From a checkpoint of a small transformer trained on Wikipedia.
Size: 14 layers, 8 heads of 64, MLP 1024 GELU, vocabulary 8192, 16.8M parameters.
Architecture: LayerNorm before each block, learned positions, tied embeddings.
Training: 370M tokens, 5643 steps.
MLP neurons of a small language model. Each row is named by its layer, matrix (up: input weights) and neuron, and shows model dimensions 160-255. Each number is 128 + 32 x the weight over its row's rms, rounded and kept within 0 to 255.
A block is one neuron, or neurons of one layer that tend to fire together. Before each block is what it responds to, as a language model described it from the Wikipedia text at the highest values.

Responds to: Short second subword pieces, often vowel syllables, right after a word's opening letter(s), in names and uncommon words: B-é-zier, D-ra-ke, F-re-mont.
L10.up96 [147 137 170  65 145 145 121 104 117  78 117  75 128 100 128 170 141 112 159 209 124  92 192 106  93 137 109 143 151 131 154  85  93 183 163 164  79  76 107 141 115 160 176 124 130 178  87 146  79  98 165  87 146 165  89  81  65 139 152 134 138  86 133  54 120 191 128 127 174 161 164 105  72 201 123 134 139 147 210 118 119 122 126  75 132 133  99 176 118  57  56 169 152 138 175 102]
L10.up275 [142  82 124  98 123 147 101 118 105 102 116 102 165 111 134 147 156  84 111 148 213 125  69 118 179 132 168 129 163 130 114 109 105 160 133 143  34  91 130 163  77 156 166 156 116 124 139 120 100 154 155 126 168 107 145  98 126 127 109 159 159  85 199  73 113 123  59 110 188  90 160 108  73 140 161 175 116 139 153 127  85 162  81 154  91 141  75  91  95 161 104 141 126 128 186 121]
L10.up437 [110  91 133 122 136 120 130 130 119  64 123 125 138 142 149 155 122 114  94 188 110 136  78 151 130  47 169  82 134 163 172 144 105 148 165 130  95 130  76  88  50  96 157 141  75 187 162 124 115 137 165  86 136 145 104 149  51 105 111 119 138  92 178 102 148 198 145 104 180 139 140  70 146  95 118 117 116 133 168 136  51  63 152 104 108 118 124 161  87 145 138 141 139 143  87 123]
L10.up445 [105  72 161 117 110  69 131 104 112 154 145 111 167 124 168 155 196 134 103 126 135 100 104  90 144 162 172 129 124 143 132 146  41 146 147 124  95 121  72 106  68 113 143 164 121 114 134 109 129 113  94 100 158 150 133 120 139 104  86 131 103  78 108 112 155 133  97  93 148 137 198 165 117 156 134 139 138 136 132 158 149 155  90 150 152 155 130 123 102 153 157 161  79 208 167 149]
L10.up579 [130  82 132 127 103 133  55  86 118 121 160 172 117 174 152 105 106 164  80 200 140 150 134 107 194 110 142 119 168 125 142 165 127 112 108 101  98 163  25 125  91 121 111 165 149 111 142 102 118  83  93  79  98 200 111 196  99 167 111 112  41  95 141  89  71 148 138 121  96 145 180  90 148 164 135 163 169 131 119  73 126 117 127 132 102 123 115  70 154 134 111 160 146 132 106 114]
L10.up588 [109 143 125 157 109  98  82 139 147 156 137 102 154 139 222 188 153 171 128 107 144 121 137  80  90  92 119 145 135  85 127 187 106 143 150 137 154 158 129 135  81 168 113 127 103 144 134  71 106 106 126 151 123 141 102 122 123 176 143  93 131  63 154 111 158 209 116 126 156 119  79 143 102  92 169 106 145 182 111 143 117 144 158 163 158 149 118 119 112 145 149  71 120 174 157 114]
L10.up699 [146 103 121 125 154 114  45 118 120  91 128 160 118 153 137 165 117  83  33 125 123 134 137 142 133 113 101 153 121  89 105 104 146 147 159  82 145 130 116  77  43 142 150 204 128 124 159  59 194 144 109 128 138 204  93 130 146 163 121 117 132 115 121 116 132 115  83 154 147 159 173 165 100 137 130 166 189 113 140 132 114  95 168 198 163  97 137 118 142 109 167  83  88  91 133  78]
L10.up722 [174  85 106  96 124 149 103  68 155  84 184 142 109  94 166  94 151 123 104 160  46 145  97 162 117  87 109 107 126  93 141 113 108 177 132 117  74 136 112  93 126 156 178 126 103 162 127 127 148 104 106  65  98 146 140  65 103 147  84 139 142 134 102 124 145 197  35 127 162 128 176 126  65 170  97 164 170 129 131  97 128 107 133 135 115 131 145 136  79 115 120 143 127 131 156 118]

Responds to: Month names inside full dates, mostly right after a day number and before a year, e.g. 29 April 2011, on 1 March 2018; weaker on other date parts.
L10.up91 [100 111 166 150 100  90 106 185 119 141 128 121 144 145 151 122  91  74  68 138 162 136 120 181 132 133 141 117 147 147 125 148 144 167 169 149 114 144 104 164 112 124 130 164 139 103 176 115 170 124 118 112 180 128 103  82 121  54 115 144  99  78 154  98  77 103  51 164 161  51 104 156 112 151 128 150 116 147 113  80 178 169 122 165 159 133 102 118 120 127 148 135 196  69 173  56]
L10.up248 [120 124 173 140  73 109  79 114 158 123 149 118 165 157  97  21  80 125 160 148 146 150 102 123 150 186 133 106 101  86 117 104 124 100 133 142 132 131 125  43  84 146  80 160  87 175 161  94 110 146 140  58 166 135  93 149 150 154 116 152 130  92 117 134 138 107 157 118 164 116 120 190 132  63  84 136 211 132 156 102 117 102 128 120 132  93 151  44  76 115  39 139 134  91 134 129]
L10.up260 [137 132 128 164 115  69 156 106 126 140 151 140 185 115 116 157 152  81  50 134 186 136 104 151 138  61 114 146 104 139 135 143 120 174 126 131  94  84  89 105 104 192 126 148 117 142 110 160  88 168 146 115 172 145 130  63 115 152  90 186  90  82 146 113  86 115 145  89 157 111 147  97 104 159 148 179 104 144 121 160 136 155  11 141  76  51 157  77  95 148 162 173 148 112 136 153]
L10.up676 [143 154 187 148 111  80 170 164 113  93 196 117 156  84 137 129 127 159 122 109 213 148 110 114 114 118 133  96 167 137  55 160 145  96 158  97 110  73  91 111 110 112 106 127 113 119 122 179 102 150 153 106 185 119 144 107 137 111 112 171 106  92 165  71 133 115 136 173 207 103 107 146 175  74 104 123 100  88 132 168 121 136  95 118 125 121 170 144 110  92 112 105 179 124  97 159]
L10.up904 [116 116 172 164 120  90  89  79 154 109 125 159 141 117 157 114 161 140  90 131 218 205 169 144 111  99 176 135 103  68 126 154  67 227  97  75 159 152  95  91 100 161 117 125 116 109 137  89 133 131 133 183 102 168  93 105 105  74 152 125  77  99 132 122 129 163 192 119 131 146 119 103  85 100 150 134 140 168 111  98 162 161 143 114 113 127 113  83 125 112  98 172 162 118 132 105]
L10.up948 [ 70 142 197 101  93 106 133 124 107  86 147 187 206 134 214 162 135  72 121 138  90 140  67 175 168 156 123 164 114  98 159  88  81 175 114  64 129 119  97 130 105 143 164 171 116 140 144 118 102 137 162 105 167 113 138 176 122 136  81 160  93 122  98 138 161 113 104 200  94 152  99 105 140 150 129 122 112  83 106 120 115 163 138 153 112 102 172 141 122 177 123 127 180  38 121 125]
L10.up958 [105  91 174 159 109 132 130  88 179 137 159  68 154  73  90 117 196  93  79 172 123  85 104 118 169 105 105 122  74  75 118 138 108 172 117 142  51 142  87  93  88 163  96 122 103 171 105 160  92 150 147  96 176 151 122 111 120 127  29 121 131  80  89 120  55 133 125 100 175 125 170 161 133  99  73 131 196 108 147 136 112 131 123 100 140 141 122 111  98 131 129 106 125 139 156 118]
L10.up1011 [155 167 182 118  98 146 164 134 135 151 196  99 134 119 144 129 124 135  88 109 119 127 120 119  86 147 119 129 139 160 145  90  84 147 173  92 148 108 102 143 145 104 126 140  97 115 157 112 127 136  81 141 109  79  89  79 162  98  98 142  66 146 179  93 147 163 168  72 154 148 144 151  67 138 134 106 185 102  70 144 121 141 155 127 102  58 121 102 104 134 197 188 138 218 105 141]

Responds to: Non-final word pieces inside proper names and compounds, mostly surnames and titles, e.g. Th-wa-ites, W-od-eyar, Ha-gar, St-all-one.
L11.up52 [127 133 142 107 134 202 179  84 134 124 113  56 111 118 130 122 120 120  73 148 159 123  79 133  96 167 103 129 117 165  82 149 180 108 147  97 119 143 128 124  92 148 179 146 122 115 101 128 145 170 111 127 172 149 148 146 109 103 140 120 132 103 150 114 102 133  58 163 118 117 139 104  63  44 114 160 117 139 135 107 135 175  92 103  85 184 122 178 116 134 126 114 101 187 162 150]
L11.up345 [157 115  92  91 111 190 115 113 165 175 109 109 129  48 110 125 152 126 171 182 165 145  93 143 114 152  44  98 112 161 112 166 155 121 143 133 119 193 101 103 107  41 188 182  55 116 112 129 142 178 116 155 142 119 144 136 156 105 157 204 153 108  56  68  89 126  88 158  78 140 119 141 127 141 121 156 152 118 128 142 172 149  56 127  90  84 180 152 118 105 110  95  94 153 133 164]

Responds to: Word-internal pieces right after an opening capital or consonant cluster, mostly in names and capitalized words, e.g. B|lu|e, P|lat|form, K|el|ly.
L7.up205 [121 132 186  90 137 182 115  81 125  69 171  76 147  96 106 177 163 113 110 115 137 128 184 133 115 139 156  92 170 124  94 138  99 136 172 200 121  88 106  73 115  80 194 126 143 177 110 104 140 115 165 135 144 231  93 164 164 135  86 148 171 117  91 118  61 150  82 124 112 126 138 135 123 143 137 174 117 130 104 132  59 155 117 120 176 130 119 129 120 122 149 131 134 132 138  40]
L7.up240 [143  84 197  93 124 184 125 103 149 144 173 142 143 128 124 113 214 116 117 167 159 125 128 182 122  93 120 131 159 181 187  96 137 128 173 140 107 133 127 124 104 131  74 139 114 153 183  35 167 100 135  90 112 134 101  29 106  84  87 106 173 115 140  96 154 153  68 113 135 145 101 105 119 137 137 185 118 177  94 148 140 173 142  88  95 180 113 116 140 118 142 118 132 131 149 116]
L7.up301 [172  93 155  76 138 140 145 107 120  72 127  86 134 140 120 150  95 147  93 118  89 157 138 153  65  97 139 144 139 127 162 108  89 144 188 127  94  92  72 114  77  91 189 156 151 206 127 184 147  83 229  68 147 187  75 129  75 134 115  98 145  82 118 111 123 121 111 177 134 123 133  86  94 139 126 175 162 175 131 141  94  97  94 102 120 129 107 107 136  77  83 164 122 109 125 132]
L7.up794 [147  78 114 100 128 152 116 147 101 140 171 182 125 161 171 193 162 132 129 143 107 119 118  62 183 125  95 110 106  97 150 151 128 128 173 109  73 128  85 108 154  79 193 166 125 152 110 123  92 112 141  94 164 163 109 120  95 101 100 170  62  89 133  91  75 129 137 119 159 136 147  75  95 150 144 147 146 156 153 108  89  83 114 113  96 129 134  96 136 139  62 155 134 116 185 114]

Responds to: Early and middle pieces of multi-token proper names and numbers that repeat earlier text, e.g. the 8 in repeated coordinates, Wat in Watkins, Gana in Ganapathy.
L10.up100 [ 95  75 131 115 123 141 145 117 138 111 103 109 135  74 150 109 139  76  84 126 122 165 128 143 131 120  71 143 121 161 113 120 162 113  52 134 114 115  96 141 129 177 182 116 139 126 153 178 155 172 147  81 118 101 140  65  85 167 124 123 114 121 112 142 104 124 132 198 116 157 153 210 129  83 108 142 126 149  99 112 184 122  74 133 145 110 124 106  84 121  86 116 125 146  54 162]
L10.up104 [157  70 164 116 109 155 159  82 141 153  99 146 128 143 108 154 116 131 146 153 110 170 112 107 104  69  58  87 131 106  63 129 145 124 124 131 159 133  94 122 134  74 130 149  78 155 153  84 104 160 152 148 101  92  92  95 135 184 108 159  56 105  89 140 159 105  81 121  82  95 118 119 124 139 102 164 232 171 106 173 137 105 102 155  83 186 112 111 124 141 180  78 131  85  98 130]
L10.up250 [ 93  61 131 110 142 172  93 159 101 141 132 111 127  97 150 127 159 160 124 172 150 101 160  96  97  88  84 159 134  99 158 155 153 122  73 101 125 157 139 128 145 132 152 179  96 146 190 101 126 121 176 138 116 146 128 156 162  98 125 143 136 130 106 137 172  81  66 130 112 134 151 131 159 158 169 154  99 182 112 140 119 138  96 139  92 156 132 167 127 110 130  89 176 162 190 150]
L10.up359 [130 158 134  99 129 123 168 167 155 108 144 151 130 102 109 176 143  91  99 198 133 118  99  70 156 129  79  86 117 119 127 136 143 108 136 130 161 169  49 125 132  69 176 146 117 177 105 130 129 161 142 115 160 131 145 134 106 123 122 191 123 120  80 160 146 140 142 175  87 106 175 146 129 149 152 171 140 180 146 134 140 113 114 127 110  79 133 154  97  81  92 112 126 106 119 132]
L10.up648 [170 147 100 126 127 102 159  96  82 172 126 121 134  58  87 159 182  98 143 133 162 120 117 145 122 112  84 146  92 144 150 106 114 230 132  85 153 100 128  81 137 130 155 194  94 138 192  79 164 126 163 124 105 135 127 131  80 117  98 112 117 121 100 101 175 123 130 152  93 108 128 139 143  92 131 128 147 151 141 157  93 139 125 168 161  78 203 121 114 117 142  89 150  78 118 112]
L10.up700 [112 132 112  95 131 165 207 149 143  86 177 122 144  80 138 149 117 130 185 141 120 212 119 131 147 105  69 132  89 165 145 167 139 183 160 103 116 104  75 204 123 120 171 119 107 105 175 142  84 107 112  93 116  91  73 136 141 107 106 147  97 100 101 133 135 181 128 131  38 145 146 158 109 115  84 143 128 176 127 148 103 191 114 178  99 110 172 124  41 154 124 127 163 113 137 176]
L10.up834 [ 84  91  98  67 103 177  98 115 134 114 115 176 139  79 118 173 146  62 117 216 180 191 145 117 126 111  61 128 179 141 111 137 169 160 148 133  84 135 130 164 142  95 161 142 126 103  41 129 112 115 161 146 201 132 151 148 130 116 147 183 130  95 127  83 124  98  78 126  88 192 152  72 143 145 136 182 122 142 160 147  97 179 121  99  77  53 146 108  61 103 152 105 142 137 150 150]
L10.up873 [138 135 151 103 164 155 102 155 100 142 138 104 150  66 118 187 151  91  76 153 167 131  44 134 125 138  49 123 115 157 123 160 151 181  92 136 117 159  63 122 123 106 170 200 126 124 159 148 100 176 131 140 126 135 137 157 133 133 147 153 118  91  90  97  82 133 132 151  91 108 159 148 149  97 156 176 167 125 139 136 139 152  65 122  91 132 138 147 109 127 128 109  68 145 144 156]

Responds to: Tokens right before a date or time period follows, such as the "ing" of During, born, in, on, month names, and partial year digits.
L7.up219 [ 61 139 150 134 108  84 127 129 113 147 120  85 177 150  76 106 113 102 159 140  94 115 110 203 140 141 123 134  89 133 154 125 132 145 112  50  98  85  64  94  85 186 152 125 113 175 157 198 137 142 120 146 206 173 107 110  53 126 132 163  57  96 102 109  80 117 158  85 166  97  81 106 105  70 108 136 120 117 131 136 148 154 127 135 189  85 162 162  76 107 126 110 147 133 106 175]
L7.up558 [124  92 158  91  75  99 139  76 159 114 123 127 137 125 132 102 128  59  94 123 146  72 145 109 165 112 107 138  83 116  71 116 122 184 144 149 107 115 107  84 139 140 125 146 114 171 101 143 102 117 152 106 194 186 123 105 114 155 159  99 109 132 101 113  74 164 178 147 110 138 163 134 143 105 111 148 166 134 115  77  98 143  90 114 189 123 165 160 136 138  91 149 145 133  76 159]
L7.up671 [ 86 129 165 158  96 119 175 104 148 131 126  78 133 125  92 102 184  95 128 135  83 100  86 134 143 109 147 117 127 113 150 150 158 167 106 140  57 125  97 153  71 151  97 190 119 136 128 155  54 133  79 115 136 177 108 122 105 116  99 194 116 112  66 168  84  99 146 116 130 125 205 132 158 124 110 143 174 119 158 104 152 142 114  87 145  62 123 121 127 128 146 106 158  89 153 133]
L7.up765 [112 112 148 121  76 100 138 139 146 116 103  79 159 103 156 119 161  22  97 123 137 109  56  45  76 140 169 122  38 140 129 127 164 167 130 115 115 137 133 114  68 145 127 181 100 167 112 122 100 122 182  78 175 167 100 153 125  80 110 182 108  93  72 145  87 120 181 134 131 106 139 105 112 106  91 141 168 122 162 154  83 150 173  92 127  97 136  80 105 112 110 129 138 165 126 155]

Responds to: Month names in dates, usually after a day number, plus "In"/"in" and table pipes directly before a number (e.g., 29 October, In 2004).
L11.up526 [101  60 125 106 117 112 106 102 137 125 149 117 125 125 126 148 166  33 111 196 104  99  94  93 121 159 111 128  98  84 113 106 104 138 113  89  97 123 115  87  74 165  98 163 110 152 129  86 113  93 153  74 109 172  90 132 141 127 132 136  58  98  84 109  92 180  44 105 152  69 167 196 104  98 116 126 151 116 118 116 139 139 143  90 151 119 142  77 104 146  83 118 166 136 156 152]
L11.up967 [ 66  99 123  86 114 144 139 134 142 134 163 151 124 108  56 128 145 109  85 180 140 135 150 116 129 147  55  73 127  79 112  91 120 143 146 123  81 106 121  83 116 185 192 154  63 162 146 132 110 111  88 128 142 124 104  77  86  99  63 157  99 126 125 146  71 199 101  84 112  82 122 110 168 152 112 153 148 124 130 117  89 151 128 112 102  96 126 137  95  94 105 166 141 101 134 138]

Responds to: Short syllable pieces in the middle of split words, often names or foreign terms, such as O-ma-ha, Tom-ma-so, a-es-thetic, Re-na-issance.
L11.up3 [154 144 130 145 130 100 169 114 133 120 124 101 139 155 112 169 194  88 154 132 157 106 128 164 145 168 172 133 139  74 166 152  79 178 153 111 100 152 100 127  47 138 187 150  82 152 141  80  96 133  67 120 143 133 125  95 136 117 101 117 139  69 212 105 124 136  77 117 155 139  92 131 105  81 100 112 139 193  85 150 167 150 116 204 126 132  91 148  62 110 165 129 108 165 111 117]
L11.up620 [139 148 158 169 106 162 129  79 161 117 121 147 120 136 181 182 146 139 132 122 151 173  70 130 148 118 165 104 153  63  99 119 137 148 164  22 129 141 107  80 123 219 164 133  92  91 110  72 123 130  86 116 139 158 124 137 102 156 157 122  72 106 122  70 171 127  83 129 136 167  92 130 110 103  98 144 184 183 168 118 164 170 154 183 121 160  98 168  94 159 140 153 175 118 158 118]

Responds to: Fires on the second subword fragment of a word split after its first letter or two, often an initial S, as in S-at-urday, S-l-ough, Sg-t, gr-an-ite.
L7.up40 [108 112 120 115 131 152 125  72  98 166 141 114 147 132 125 129 115  86 116 124 135 153 167 168 123  88 105 107  82  25 133 126 146 102 140  90 120  60 105  70 129 160 186 147 133 169 127  99  79 139 152 115 138 110 108  94  78 118 128 150 118 145 127  97 112 101 101  93 154 114 161 130  93 133 155 172 167 176 164 144 139  89 128 143  73 140 107  99 119 121 125 198 109 142 136 126]
L7.up138 [184 146 179  54 151 173 147 148 111  78 150 135 134 151 143 119 109 133  78 127 129 114  99 145  83 139  50  85 116  92 161  75 147 136 178 157  71  65 115 147 141 107 162 156 116 178 111 106 103 118 135  88 135  93 102 128  68 107 123  76 182  78 131  49 170 126  76  80 184  90 128  93 121 118  60 184 153 223 101 203 106  91 101 148 145  90  99  87  77  78 124 155 164 133 163  95]
L7.up350 [156  98 152  70 134 125 172 164 145 114 138  64 122 146 154 212 125 128 127 138 151 108 136  85 105 171  98 166 128 131 153  63 115 150 163 153  25  48 103 127 126 103 135 158 133 156 109 131 130 122 241 114 159 125 134 113 123 101 117 101 158  63 108  76  92 146 154 110 152 125 112 121 129 141  81 157 145 152  98 161  95 159  52  95 101 111  73 130  79 100  57 128 202  93 126 145]
L7.up866 [150 115 134 128 109  83 175 117 115 143  91 106 124  93  88 129 169 105 139 112  83 145 150 132  89  72  73 128  61  75 160  86  71 171 146 128  88 114 113 129 132 145 134 145 113 151  60 161 134 110 142 136 140  91 118  75  90 141 105 108 132 156  93  91  72 145 156  73 166 121 183 108  62 136  88 171 121 203 101 184 123  92  85 154  92 164 114  80  93 127 115 173 152 179 123 123]

Responds to: Cells in wiki-style pipe tables, strongest in election results: the Turnout row label, the blank before the % header, gain from; also row-start numbers and heading first letters.
L7.up478 [113  86 125  86  61 128 190 140 139 100 132 111 110 198 104 210 135  34 132 154 143 186 132 161 131  90 135 160  96  90 125 128 184 165 138  29  53  66  87  92 132 140 115 143  82 117 115 165  92 152 126 145  96 113  66  66 110 140 152 135 114 106  99 116 130 139 100 114 173 152 156 136 122  85 131 132 150 168 104 111 110 151 129 146 134 102 119 127 100 120  64 132 173 114 119 178]
L7.up601 [ 93 102 143 120  91 135 114 167 129 129 119 179 143 112 105 170 140  56 109 200 141 120 167 100 103 158 114 115  96 134 146 109 133 108 151 159  29 110 117 139 132  93 112 122  57 147 140 129 131 110 123 100 136 170 121 105 118 138 123 233 108 161  96 129 114  99 126 140 149 145 161 118 143  62  85 146 190 102  77 130  96  97  96 167 109  63 190 160  97  96 113 111 140 152  67 113]
L7.up653 [100 127  90 126  77 113 114 130 153 137 107 186 151 145 132 101 135  33 114 179 103 116 139 144 105 151 133 177 155  86  99 117  64 144 179 155 125 104 105 170 148 205  99 121  87 174 127 106  87 127 159 121 137 133 112 116 168 117 122 160 107 132 104 125  63 170 157 181 103 114 135  85 117 148 136 146 131 165 112 129 105 160 108 161 136 115 204 100  92 176 131 149 181  97 149 216]
L7.up950 [102 149  86 118  79 104 176 136 102 186 133 167 150  98 124  98 152  86  84 153  95 139 135 103 129  89 110 104 129  75 132 113 138 172  96 110 130  84 137 101  72 160 194 140 110 143 132 143  60 173 120 161 150 143 120  62  98 139 141 129 146 140 179 114 114 106 124  93 162  98  89 136 125  81 131 140 105 109 155 162 170 110 111 181 101 102 160 108  88 147 119 134 131  99 126 118]